Part of a small language model's weights.
Size: width 192, MLP 768 GeGLU, vocabulary 7788, 10.4M parameters.
Architecture: RMSNorm before each block, rotary positions, tied embeddings.
MLP neurons of a small language model. Each row is named by its layer, matrix (down: output weights) and neuron, and shows model dimensions 48-175. Each number is 128 + 24 x the weight over its row's rms, rounded and kept within 0 to 255. Numbers have three digits each. A neuron's up and down rows have the sign that makes its largest values positive.
Before each neuron's rows, "fires before" lists the tokens most often just after its 100 highest values on Wikipedia text that the model never trained on.

fires before: "0", "1", "one", "2"
L6.down692:140128138114136141123094089084138091134162151127124121099100141159145160144104111147130136143129186197120138127089124082126160118106143119128136126109107128142108146138187149151129071133181115138137100149118149131116145119174126130118141133146119114134111133123165143122068132135104113116154146140122114103182140094115092131110106089098156141060155123131126112133126117141163119103130

fires before: " "
L10.down558:123184140096113113087120120155126149145106141099141112156175130146130104100129121147128168144130116159130130123095108156121169166079095150139084165126104125148128089125162122124118121143142176129145131118125134170103088134132124144145166159150131104095104122135120126095115163125117087099142134122130147145162120157101142139143107165141116118126131098112123143120123150162111128164161

fires before: "1", "2", "3", "7"
L12.down723:129101136154134122129138092107157141131111132139147116123130093114163100103142094121120127153150155106184133132171144092104200114155117151142129158134150148109116142153141156128157182120112109117141127112143098100132138166154118130128114091151148146170152080093125147116196115133103102163126145144110151096088104151151119105120094098140102130192108137128108125111131141145142161129106

fires before: "\n", "===", "s"
L10.down431:141152095159107133124139147083156123133114157145154111103125151130103123089112158138106150146169167111091116096151181128069169152188164128164107143147117141164072110167138136134125133090099134117142130127140144149142131122170129085147136160131146145097106127130120134154098148134149171142137129153124087071116091121124114115119159104136138157115148116098096125096113134133108130153095

fires before: "1", "2", "3", "7", "4"
L4.down613:117166128134148135138139118173124133154127167151130110157143136138152143174133127124110158127152111122164100110141102111145137132119124134118196119135158126157150150130126137146147125093116085113087163139127144123149144174156149119133104089129129140139121144085122114154111128142101137154090133127134135153210134131157122101141101101140138078121106150156095115112112162144113165113147

fires before: "4", "2", "3", "0", "9", "1"
L3.down151:138091148131158135144120120128119136167122174128117133147143105146138146116135117154152143132126148134129129070146117135136116162107139131149130122126127135136105139177105094130113191106140120181146120111193115105120124106161099154105135164098107112103090118117152121155174127158142107133137109125146106112195124129135148092122120123131136127144156127112115142140149125105117178153164

fires before: "0", "1", "2", "4", "3"
L12.down653:142131087116100137127144110115181079095167109145132146118102119141120138121154113140123129116126141126165092086123124111139109139131116120105141151142150120138134095159135103105146142173178086151140128129124090143085143179101108110133098145113158115124118092151133194134163114124131105125126125149126138129190074097124137107169141105152123101092093094127128142146120139132147108132135

fires before: "\n"
L10.down500:152172046115151086116133166119149145138112180127122129108145091122109123149116128074107101140108137148105108132121137143104094137121117132127109155113084121136147145113112167135132117119110144110140073106124115086125135136125155133149180128133144158123086090161148155163142134126101148124147130106106144153166098090105094150154123140125104136123156121128132097167106139118117142143127

fires before: "3", "2", "4", "0", "1", "6"
L3.down68:190130110132150153144102100115108144159138142136139128142126115151131112086139159119153154142154155096129131089149128159115135147104145117087085133139128149127116125130135154142144145138121122167143145071114138135122137144148158097126130132144105112106115110130152155133110121130116107119105145149120084160207113140173212092146131132131105106106147137138116149144157122144134093099137

fires before: "°", "4", "3", "5", "6"
L7.down402:128127139103144144147101135118117104150149118140114130132102097157191124120130138135107150083144125089122118117154135136147120112119072111129122124120143153099115132143147138149111164071106099125167170095157102116110103114152124123084109136141160124124126130122144164127185116092086140132132149175096073140141081104133143129170080131128142140136122133137182152081133097133088127143143

fires before: "\n", " "
L6.down620:121100109086121160107117145119082137111124099129078138112130105128131159174149144121095110131150185135101197092148136147129139143154137129129098160133107154116147143133150128082123140156161112146126119112129095130154115091133129142099124118122067152104165095152113170124126136105109127107175138130158182088084145110128091147139122113110148093134123148130105124134108103145124142137116

fires before: " ", "1", "7", "2"
L12.down420:176094124148115139128108115147102171134108087130144136090133107114138122140136167122156143155125098096164106150109137175128098139161120113102138134121114097061091155110133075124164114106156152108115168109116117142139193124158155156150142141139121132157171089106097145069145129134115087139135139174108142121118096107118139092142113100127156133188138131157142139115116110156159143162140

fires before: "0", "1", "2", "7", " %", "3"
L10.down529:119102153130119143136123183179118116109082149136136152130129105154091117147117163100117101129131124114130106102159145141146105143102158144121161129146139144130170144131122133103110140146123135100130157128105097175111113121126099137110143121152136129148141128152104156124204092100098140120122090117119092118154120061159149111090154123133098148111117142114106131118109078135114133131153

fires before: ":", " |"
L11.down604:127151181105125146115109137133147123145164120133148148156128127133095088133120153088154165157124157154137107131122132111167091098147171116068171149108142106129094132136098104123097153106134110144139154177146148145107122107115098179160121143144108131106114115104099166129113134145152130099121130138145072158090148115137157131107120131151180113128100133168149149094158150129161102121124

fires before: " ", ",", ".", " and", "\n", " |"
L4.down483:119104115104128174101118165109123139110113113125126133133124157101115128118136145109149107121181159144103134144167121165108091108159114119086128113125141139157166163117140121154137166112071150126129109122116117187120121116122104114123088150102145115150121121110123130172190152164121156145133161099135145116042158105147141138138111108116123101156125101148149145134155135161092120116146

fires before: "\n", " "
L11.down493:131134062113107108100152081138120129111166065075146101163125120133114138137091120155099130162109151103081126122109149147128152137126146126168102135140102171132098117180115145097126136132141164122129101151129119161123168132085152150083077132129108111094143108152109145126178154117132124146166121147138178127115133147095111101142143100143131123093101158084124108125116170141123159125129

fires before: "1", "2", "4", "3", " |", "0"
L3.down739:118137129094116121129150116118151131138102139138135086127114105127120142123124110116112137132132145121124130115161125109120110126125171125115123127122108147143156111105132129149153166130115097125128099104139133135123138172145104125112118106120129139144140102134112107156202105129109149125095130099128161128255143136152129123144107102130132146084147110133117134121141108157079137159127

fires before: " |", " –", ")", "."
L11.down164:138092162165099103188124128156156166123101138098106176103154118147118152117106145146127096148113160173097154156161147112123170134105119102122133135106100153148107156118144102112122184102111117155104110138129162131103142097143078107135095126112126116141123134107154124118074109120150154117140098142151122172132142135118168092099075133142135112118200114152149107120118132125104125127131

fires before: "0", "1", "6", "5", "2", "4"
L7.down511:100110106195118185114120098153168165122138111120113093123137137114128106129086097142123147105104196130110148144121184130131148101107156124113143108108153115162168124136134116091116085091125136159119152154148122142066090121133147083134130160134127099120150146104117132135093096102110150159169087138166171180120144125066111133162169131142132127125130188130111126140165138115120136105156

fires before: "-", "\n"
L12.down249:149136084128103104153159120093129169118148146129121103111168155125118134180166161072134148144132109132147128080141122113111113189114128114086113145158144136127145148125177124122157139101153163116124121121129090087111098098166133113129091105155120144118099138139108120143198141147162124123149153075081157121156139175088102112138113099115132124137095131129124098135111128113135133114114

fires before: "5", "4", "6", "1"
L12.down469:111123126139153125114200153123130153100098108146057153136122165096105138105144206136097127129155107139160148147119117125131102130107093094146156086103116127110139122137169114127115129159071133109113135126127137113141136133124147117081140149129119139171103147108159142116121148137141087122154158110107122074126124160131111143128135134143111131172167104127097150102104118128152113127111

fires before: " |", ":", ";", " from", " in"
L12.down693:157112158132149136100151146128111114119183153131128181115145119131124162086075108147119138183104142154163099118151148147135109108129146107137139141141112111127086166149138163124113096145172098124150128130105173112161099174131125139123181128157123081127140094117144101136103152124120167120134129109125113146082129141106141088086101161131109129059147088124087122130158115152123114121138

fires before: "0", "1"
L11.down664:113122109124154142151081076128099102134081151117146112136132134142101124141103118100154093115129119143114104124183126139158121135087142156106134085150114158146139140080156190142150147125100161136125110136132101149153136131106134148080147123132164107111180158077171131125165142100067106153121169113140099136132160150134099090159134131126126163139162107119123135108099147115129151119126

fires before: "9", " ", "0", " the"
L12.down645:086069159083158159094139125112124130119116116099159126089163164136131157100070102155168162128127174151112119148130109145131140125132123134126134115148136126086140121090129123154115206153142116131150133125114188098155150159127105100147126122110129099126139092100133139136174160183116091132140136143128099116119127104172127117135142094102122139168162124124145147105101114126140105117165

fires before: "5", "4", "7", "8", "6", "3"
L3.down649:129135177107113098129124148127157127119139124118130113139132061133124137123132093133124143105133088143118139152119153121087137148163145096115117117123143122132080129109140153136129131108115116148158180099136154141134171112109118109096078103175093104144160091159132135133036105149110150090131156162128120114198126107123167140155113109111132118110148144110077113148125131103155159125133

fires before: "1", "8", "9", " s", "B"
L12.down127:173137158129156112149144134111104140152134129143135093115091139141121097108188122135125109121114156134153106195136140173184153100117117095108133146146141144124130114176173131132151139096149150096102157110129109073158109131141128117111150118133126128112144143118138152094130095162125121105120136127142122154111169145141175130122088084154137138149127071096130137122149128156144154116150

fires before: ")", " |", "4", "1"
L7.down331:113127131124118161137118133154134146205133140161130151175115123167151123182106118185146128147130099158120096125115118147165158160144171161102140125101187116145131150114138112159173165109113129131116128149096088109092130120135109132143107110113148100108143139121170141137168154125147128136123155113140155132155099128154123127138094103128159142171122168110120122104138158140098140123124

fires before: " "
L6.down687:134119142108112140090176120123156132142130147106167102085116182134129149146121124124147116145146076104161125120104137156109148123116114093108096143121149120137132098137152100117116146122106216166130134110160131140112118141117134151112117157087179097110118118125101086159206162130127129139128171101123151186161130090132150121138095127095110156138128130099164143116093130104133138120130

fires before: " ", " |"
L6.down201:158145146069142125096133169130136112164137116097171125116149119112114174130130132122121140136139127206127157131170127200129099107133111127123107127103088130140118086105143127106127162101114108163159173143140133111101098120124163135127091136140118123133108097148142172149143119133161130114131143118139089139149089118133134140143124108101132125127156143091104131153137129172176138147162

fires before: " ", " |", "2", "3", "\n", "inc"
L10.down60:133199124142135122119130069105109139125098171171117135149179123146098128079107117121127141072128131149142174103138167137119140098151133159107154114132093113113135137110148133118118113113139127121102126130092162100137141158104105125129152106118101141130155119139158154129098110144157120110142123106113165137130095131183157114162090133114177136137101131128127163134131154121147097084108

fires before: "1", "2", "5", "6", "9"
L12.down649:102160060097114115084076117101181140123089083139103097114090123153118155119116174126121121129121124133134099100159126089119111116148127104161165117096151115121161144122119135118143199135116137115167113125150105098121118162139146118121123171137143142112111090104131121124145137136127163104133130147145116127164150086096124140167113135142087126066158096092124145132133131145135143147107

fires before: "\n", "-", "age"
L11.down452:130112085092132108159128130081135143163113123129137101143086103149129127139098131130107147083141107165123116130114104141126085138200122137071099129109060112126171168112144129123162127135117143136134114124143167121101138146122096156119151148099088120123114094121119122098062102142134143142125135125123112118147134171094144161143147119155126138108151118119150128115120133068143108111133

fires before: "0", "1", "z", ",", "a", "k"
L4.down197:098125101176116131139147142087142128125109138085150151182109177132158103125137119149109133080105181137149132130136136146149107090131138098138149130103145079185102164132177148108148120099121138119112168126112105158124109145119141132128125102105086129102114152145143120133140146111078113154174134107115132108143163156113132148097147146161175187127146145180152143116139140114113113100165

fires before: " ", "\n"
L2.down393:135144139121139120117123107167120124145143110147150125132091130123115137120150161117143114150126134125067135091152110129142122124141101127122081141139128112135147133143161153119124104127145151178120150081119123078115104121113138149115169154115148107110108117137104083128143130116132143119175116083108148104070097109110134137134189138125122123229118143150158084112116145141150126096090

fires before: "4", "5", "3", "6", "0", "1"
L3.down88:121141060121170123135108098142104163109127152136125126141199181162120121141146116107130117141094161117148169119141169144091172117128134114159144097087102112160108117135123118150117128101129120108144186127187116140116146127126097111134154123095098138118131122121109173111084102139107134125120135158111133104152139110134174116155140147103121108146124099114084133134135159155115127059150

fires before: "0", "1", "m", "'"
L6.down400:145113129141164127144121160122072096114113159111139111136128126085137102122119125129141090102115158192123108133122155148131125130123125159125084154117159174114179126120127090156120140139123138128114113103131143153172144143130159145099146135114135129149119113120139145135168107128118122145112196156136120157167154121138119074119110114112111117116099118101115103115090117133082145156161

fires before: "\n", ":"
L6.down603:109150098146069151122144117157146115131141169096101119145132131112082160145115118119120127188151111125120083106138107131151155102135144118164124165173121153155114106154104134146118129154155131130114162126131117129122146123055114143103149108126142131116132127141079111132147175135135138151106115087101140085117151195130133165090134130131136118147122149157083096142122113156164147123107

fires before: " |", "–", ".", ";"
L7.down714:121093150111158136118146128100146160124114143083167137161149113127125147145111080141112088136071125154147107184122085141092113128177137151128132116128132102095124124119115140084153112147133161117111120080155173131117124109125137131147133128141106148159092136116162117111081123149104128114141144100097092136098134148133167189137113134147116137080125118082142147105101108155117117129075

fires before: "4", "3", "0", "1", "5", "|"
L10.down99:118155078132167137144147123099114170067105129158153100120113127141145111169159121129096129111127116130138140115133122114145132145136092137124119116125181112114151099196156139134091117090115152155093147130119104159065106155113142121116131113157109133129126140147129180129129161116118065099149135098155144144126139151154165099150134093131161159136132150151114069118125126148118140149157

fires before: " ", "0", "1", "6", "3"
L2.down426:113147129117152140086159128151155120141119109134152118107116153131124156071154089148121108103145148150166141054144136130123102118128149084100142091103136107095103127096145150113150137142139126137153094131146176124103097155158148150121136081121117117102078109116164104156138095170137111088093112139135116132224131150117141117127108083103140094093123145118090168134158139141109136124156

fires before: "1", "9", "8", "2", "6"
L11.down252:144122127142148118132086123167144113147109105140133113085125112132149095120152099124132103142147128171134096171110120133112138154124121073057116113187146160132121147168135101141118111160115124147124168135124104153143126088140154158115127093137108124146151143146130124083104131149139113149152163115120131140094093119131144180147124141135125151207152100100121057148140148096157108188125

fires before: ".", "2", "1"
L12.down158:101134158171151096134104111132127166139146122112138103124098108120108134093120171145118127125178145107176127115180126155152136150159131127159147118125104163073101150104139131165139123136188101124111131155119075130117181122108089136136100116162151123134109155139103125120146141147153136127156150140139172145134133141132135102085141108103121166167123117108161104118125120143125130136099

fires before: "1", "0", "2", "7", "6", "3"
L2.down466:151121166121161116115143086167138121169118152127154104149133137120133140108129161143116150133148130103107093082125148157110148157117172096132135134168151136112107120141117109120142144171125117139124156133094125143128134133087092131140170124100138139141134129107169152124130116116122119096075115163100112167237103115178161102125101116129126097114137124107131138131153125088113171121147

fires before: "5", "6", "4", "7", "2", "3"
L6.down464:133143111138134127110119148170085159135114144148115142120168103123097156159087172141141106147141140069125146082102143174172172111123098111107093174109108128164086129154146125133098117160166150161161088143133100123097135159163143163109126129094086111136106156120127139066137144126118133128129131133114052159141154146161123112078117126124127118120136132117101152114142169117125135143146

fires before: "0", "1", "2", "9", "4", "6"
L7.down455:116111100142142121079079104148113162090147124150103133083138159136113154121097138137152125136131145163085121086136119114092139149141148115142146163133120135139128126151126116117121120129189115153101158122132119156134177145110188146135142126168099117135159104088140125131114145132171114097104145094092105136110136112127143135149076109089072128108155094097122095095098162135149121146141

fires before: " ", "0", "dale"
L3.down446:153162100121131125094126121161105138135126149153117122128156092132128115125163143146120177140152075136154123163126116123175151103140149096105163161151141143152082137133177130133156154153096123148121151048103153130095133144143106157125161131116106126160123120145111155100128140115096103103169118118159147091113114107133127136118121109110179117142081108117119109142113113140128105134121

fires before: "7", "8", "1", "3", "4", "6"
L2.down373:140160113129100153145100113133120116115134138141117097135104121140132110161145129134124120164097133106099084150123157118108151148149146137164151151135171103146150155138116114131133135111093095115154123145138124108128161116142089143121096146151122127137119154130139159188084108110089134118126115126162120137255153128090133173134112113136127164068139145138143132095146136113119129180145

fires before: "8", "7", ":", " |"
L12.down4:145148190133126109140097095177108123141144130115194143134125083142147089140181089101107134103117152127135119119098118122136141141136107084151110140139153141079124101144095158141120123111159147155074135136111131143140147158089123149154148136152130142104118136153132161088097088120114129107130099103139086157137109097118133159112120092148153137149123142130144164155109163097127173138126

fires before: "1", "0", "2", "3", "4", "5"
L3.down40:132126122158123165131121130166131138113141162107110119108176129110133134135123109113147086119114109172140151109126141176135147146158141132122148133125115173193126095148111104174098153096138149080107131176172140132087111096174115114114149123094113147119111162126140133139070149083125157102099126163145123101120088131103156095083114136106114095113156119120133119122155098097080108138110

fires before: " to", "ences", ",", "ate", "|"
L12.down630:163157114135142151107127102102099139125138138175114150161131164085131132110155112153168140110134115098126161120117112125096105180073138099101146098097117137128164066102098130116112151121157155132180121154141086134125150125109145137081167128125132142103143144146102096095184110145135183157113123139162132167122086127174112135116118139180098130107098111137154117141137107112132113159132

fires before: " ", " Candidate", "\n"
L3.down357:133105095107157140102132129161131141158122134129138153107114140114135135114135136129115133103124116124119130094116124128121117126135097090145111155165116115097134091113166128142177113135138122143164160079131128148119126141128130141121123143111174110126141133140134108064150138126158144132127093097091125113000113140144129127111137098109146145255138131130110107142110133129121144134130

fires before: "\n", "|"
L12.down746:149107151089096107128107117174093146073131117124128139143123160081112123122146150187118096087177149155082129147124107102094136153121128125176148119051148141129150121110143138121131120092178136144143111134132118141054106136126129121132127154111163140081089158158110118109146164142123146165106109104137129121113163154131103111100152146123123121161120116182156104083118126109118135124121

fires before: "\n"
L7.down192:123146111124156134113143156112139142183150117128079156173163094103074099132142143144099135118118044160146075125148124129104153182145132105098145132105097125159134172149130138145137099138163166117107120166155175153126164160123085138154160143132108109119154070164135153121119151127147113147115126163132106112167138096109091106107112107106142116123125170106099117127124108106151114167133

fires before: " ", "8"
L2.down176:130140116156105110134148122146161156129102106103111147138095136127157129182109132128116100127134082124114132137095129144090129149152082154176152138142128117125125098139140129162133134080061096114123118147131108105104136146135154147140157132131093120144156107131087143096141143115121143124136148129121142162008113105134121130168118129107167084151084143112104111133097136096105102128111

fires before: "1", "2", "6", "3", "5", "8"
L11.down683:125143123109129102125129109081133112098112136162135124133093099125098105128129141101098089136123111133113139110125118117131108112134130136097132165141143116143111149103103109178111152143102119078142140123153115109125096152112159148121097132124148127169082120134142115160094113191139137144142131149125155130203180139090093127122133170106127163123154145146139121133129106116159115096124

fires before: " |", ")", " Ro", "."
L3.down206:113098144114073141156137135119141143155132159125161141134165108133126140124081144109127083122137158109113141124149143085113147145117152114146106177122160128128126136115194104129125177121112108125168135111157170105163123136173121109122080162147119143138124122142181117138191096158163121132163152114097074117100113118125134100115157152137099098184179137153159102144110150139074128161108

fires before: "\n", " |", " career"
L10.down436:146134126126121131147122155142120188123121112167152143147158075113133082116122074115132107092128131126146163120137138142124163161128118118134118138094109109174121178112151093119101082102117136088123103106170131118142146097108157149119129115157094109110144119157135157113086151100151125085146132174133134086122152108135109143110102153153153035129115144128107129092103128136077117133118

fires before: "\n", " The", " He"
L6.down228:108106151131135137132123141137138110102106158129091101107111087133120076138142131123157141154124145160131107151151085154141114126135133106135145128142113109121133110114140091179108113113124094127137136157126135079150105157124118114172170130123119208157124091149115164112150131101127134106109077131164112109005125127136140162126146118150128114130127133114097158131113148153117156140123

fires before: "9", "1", "aska"
L12.down275:157079145107164121124142139094147163147100100104144112133123154099063105098122076099070126104126154147147120124131103127134144120113110118135171116108133143147114115114132132132105159175097117107135143067133146128117114129152102124155128142138126159102132116115159154083110144143122140092149185146092092118093113178129126100101107114144135147163119089141129147147184116157130080110131

fires before: ",", ".", " and", " for", " to", " in"
L10.down103:116164148128122129120192091137135118123118109113114105077095142159094143151096132111119115141130148134117186119154170164157125076106094166103137188115153129118119165130136139112140176149166135162112117103127100129102123131124128099141111181103142128134141131098136170166145124141130122098123141122128121096140088110090168096094170134154152105105152123086103182160119130140076101134143

fires before: "0", "4", "5", "3", "1", "2"
L10.down755:135115093141154155157099101140133096105154155145121127096136111116144158159085173121099114136130093146166157121142092113146090173133098128144131122113135068131129160135131132126097128097186121155093159146116120143068108159106123119153094108144087121162129115137133167151168124163128093093089165160125127159109135123119151129135104144122129135157121158127124099126125144149127098107180

fires before: ")", " (", "7", " –"
L10.down208:141099126141117081138105125132140195184093124148141119109148135106155125164105152130149123096160132118095170160133167099100125134117121118159107153155113109175135133129131113160113135168132113145128130121138113115114143173109108137148084110114176090123183133135150101119113159139160100102167145115160137155142138163155162116108156093168169118141092164160143104131088132147042151150123

fires before: " that", ",", " to", " the"
L11.down343:125152133127092144103172136148082145072141090131135111119138107149090131135138130118128120133121146157102108097141114147104162148089153147171119149133107134151087088113127109142141173121077088123106113100138152129118153122140137148095110178092105129137105155129154106185128113155108111128087151138133082123129101108144135158128161112103132136110182153135149186139153155162100149133165

fires before: "1", "2", "0"
L2.down681:168136143152177116118121132171115120165101141130163150162164109099149161117118157124158154151122154140119097095157149186116153137120164158120135082096137121170124125152097105099144162143128125151129136156160131104114149124152109114119115149130108138134115101138132127116179132135101121157104099103107130136182123135118182100126110121122126118113157098142106112139171087097114134110155

fires before: "0", "1", "4", " II"
L6.down444:156168161113086136150133102136144118095160111105088111112124156113134132156118126126159138149137137136145136102145126174156102173108147189126141142110103152162098110178152121164126133114113132126114129146139108131122160131130120145170117149125139136091115095120117150158186164135132101120133169143157109129157173110113154062111124105093118145091145122136130084082133110080089125182157

fires before: "\n"
L6.down157:098128144131143166156149143116131103143129189138173109087118104140109183086092114148148130147097137133145134091112138141115119072149129088147159137137106156112096151107129142128128169129082072114159118127146127119151132163114137119136117110130154155118141116171138148079092170114151130117166142115164143091105111139163129130161128128118132162158112143129089132106097142096133152125158

fires before: " the", " a", " this", " his", " her"
L2.down360:131123120135123173135130129106106094131134105144165108123134136098156163153098130128152121147125158123151143150139130157132139127125091109144123128142112100138113127119125142065102164147134117137141080121142131156155155108120136106161100172147082108066115105103159110114136134140139146147096142136128088173073156149213126134134146060125142107179127093128060155125165095132146127129155

fires before: " ", "\n"
L2.down665:119139106125140127122128144140100152130112127115146109163109150098144114115130137141145088131148140123113127107108099174144128126146106125128121130141117112133113110119139136132145109140131137138173087096120121114098128143103145133089134146131163114112099097140140132055140117131145119126120100137104132129000153103110125137104178140136156106244126118141099122157130120176142108143113

fires before: " "
L12.down484:153132140086119155130119116109080130156126127137141124129119143174109155091162133125123113138117091121058120105112126159115130123118104134142124131088140168104122063106114114151143155120126159131162125131128144130157157163102097116127126140133111152096125147150136124110197183134113122116137120123118148121110096120085144151123072146103109155151170162069153163157129107100098114178175

fires before: ",", ".", " and", " of", " to"
L7.down713:140150135114120106129121149154141165122148120136127147118123132147089136121127104089128086105129103146117131119149123117116124129152109152136099167156163128109095191116139140148146155130157132145106112106078131163166147117120083123129117165101172104106101119147154097154194110138124169120125150173112085137133112088143136116144133133147103104144191110142122146154149133204138116141160

fires before: "1", "0", "2"
L2.down320:163126162163175170129132122139110109147119162181149150112133131155123079155130108117140101118158185125146142090121106141141128117088124156096115144108142126153142120121104115144170195138122126157129142116125104143092107124130109165146115161105152114135115141143134146121187127102122157101118123143090122143176123130156175082119133150101121176133135104156123086131178111133061144133109

fires before: "0", "7", "6", "4", "9", "8"
L11.down175:099139146120110137116168103127174106132115100105125119121109157120126124102141113115125097113123124104123128090128127166125137103094153102084136120185140105143166115157111097094153191088160146125103131165129099105136127161144089111139117100146161099099130153101144108095126098120100130102127081160140130108154109123143146150136111109136143143116118119150068143096099120155139143118149

fires before: " ", "\n", " –", " to"
L10.down249:169132180145178124137187173150111103125102158184151134102111134120134149164136099107089157137112143132107111144135097143171104169127125152144170137112139147093142125146160114082171129147115109136145157109124137113146116162145125083128127118125125100104141133108166147074089140122174140144133128114106141128077145096129117132130133095135151111145104152136137105115145133109113154102134

fires before: "0", "3", "5", "9", "8"
L10.down294:148122151163124135137144121130151137165136109104093125103124161142149090109147096134132109107112121147117127124128119124127119151137101124186145134156118125119130128138135106124124160073136062121125144122156124107116104140119119153133126106069111120138180115112153170142133146107134128166140190114133112096177099082101150105144078131078111115133110136143150105133175115131113149145145

fires before: "0", "1", " January", "8", "7", "3"
L11.down291:126159093105117123198156095128097115110105133096134161137119141131147174149127128129147095143136185100127091123097138126148115096133128089180100111114169122136147140124144128127149108153152117128099159124132113107099130141129132140125169139136071131115125149113125126133049131112157164093132136156126164149170163107118110104140101112139114125075175121145094106099109078083115140109145

fires before: "0", "4", "3", "7", "8", "2"
L3.down95:154101170109125101140125095092152104104109170122105157148176145124114123139134073180143122134123131149157082126142139140124133157107083119137146146134112112101132152119127129128121162092150106120126156121136100108072106136154148141124109147108124129117171092149080128107107103121154110128163149158128142162043130162140146099115122134135138137209139138116158117184099116111113120134140

fires before: ",", " the", " a", " of", "==", "In"
L2.down430:101145106126094187112167110142152103133075121132135142145168076107150125112084121158150116156162104141132089144104120144117111117124168138141149165126151093135115138109115076114127118145086099147113089160154153138156117140100106111121097146172120177083161185130112120139124117137115122134124139106163095099189132163139104140143123117100152121169137100132113160095151095141130134145128

fires before: "7", "8", "4", "5", "6", "9"
L12.down285:099141136152107157120129164178126129129129157108100153153149134089102118136148198165113117123140069132142141120127152146150147118147161100119168153120101082147113125121111120099154154125132106145108091116182054132138107129155143147100114125100121134110104113140092104106100143129117071121137080134091135151147151116146086147110143146147121113150153118111163160149147120131130101119130

fires before: "-", "\n", "="
L2.down564:160126113121139128140132089133162136156117099128117107145162146106093130143155157114113096101105163116116101081116148140127106125117117113145114117131106144143134109140122168123156147108138120095115110149125074118109191130118092151143099171126139132099124128170128147114211117133116121120123163171120119137078128117136160118150102097134152123106151088124113102122104163075158124141078

fires before: "0", "9", "4", "1", "5", "6"
L11.down403:135106099101125126131133092140134101138106129129138147115117168085160109096138128161161105154141132104113141121158130128121155148081128111158071152172154153122149118121111122107134197097150134137130130130134131092075096121111111083102092135166133080144120131149130131139203163161146142128122108169118156134138115085116118106140147101163138115124142080158128128127142137133125125172147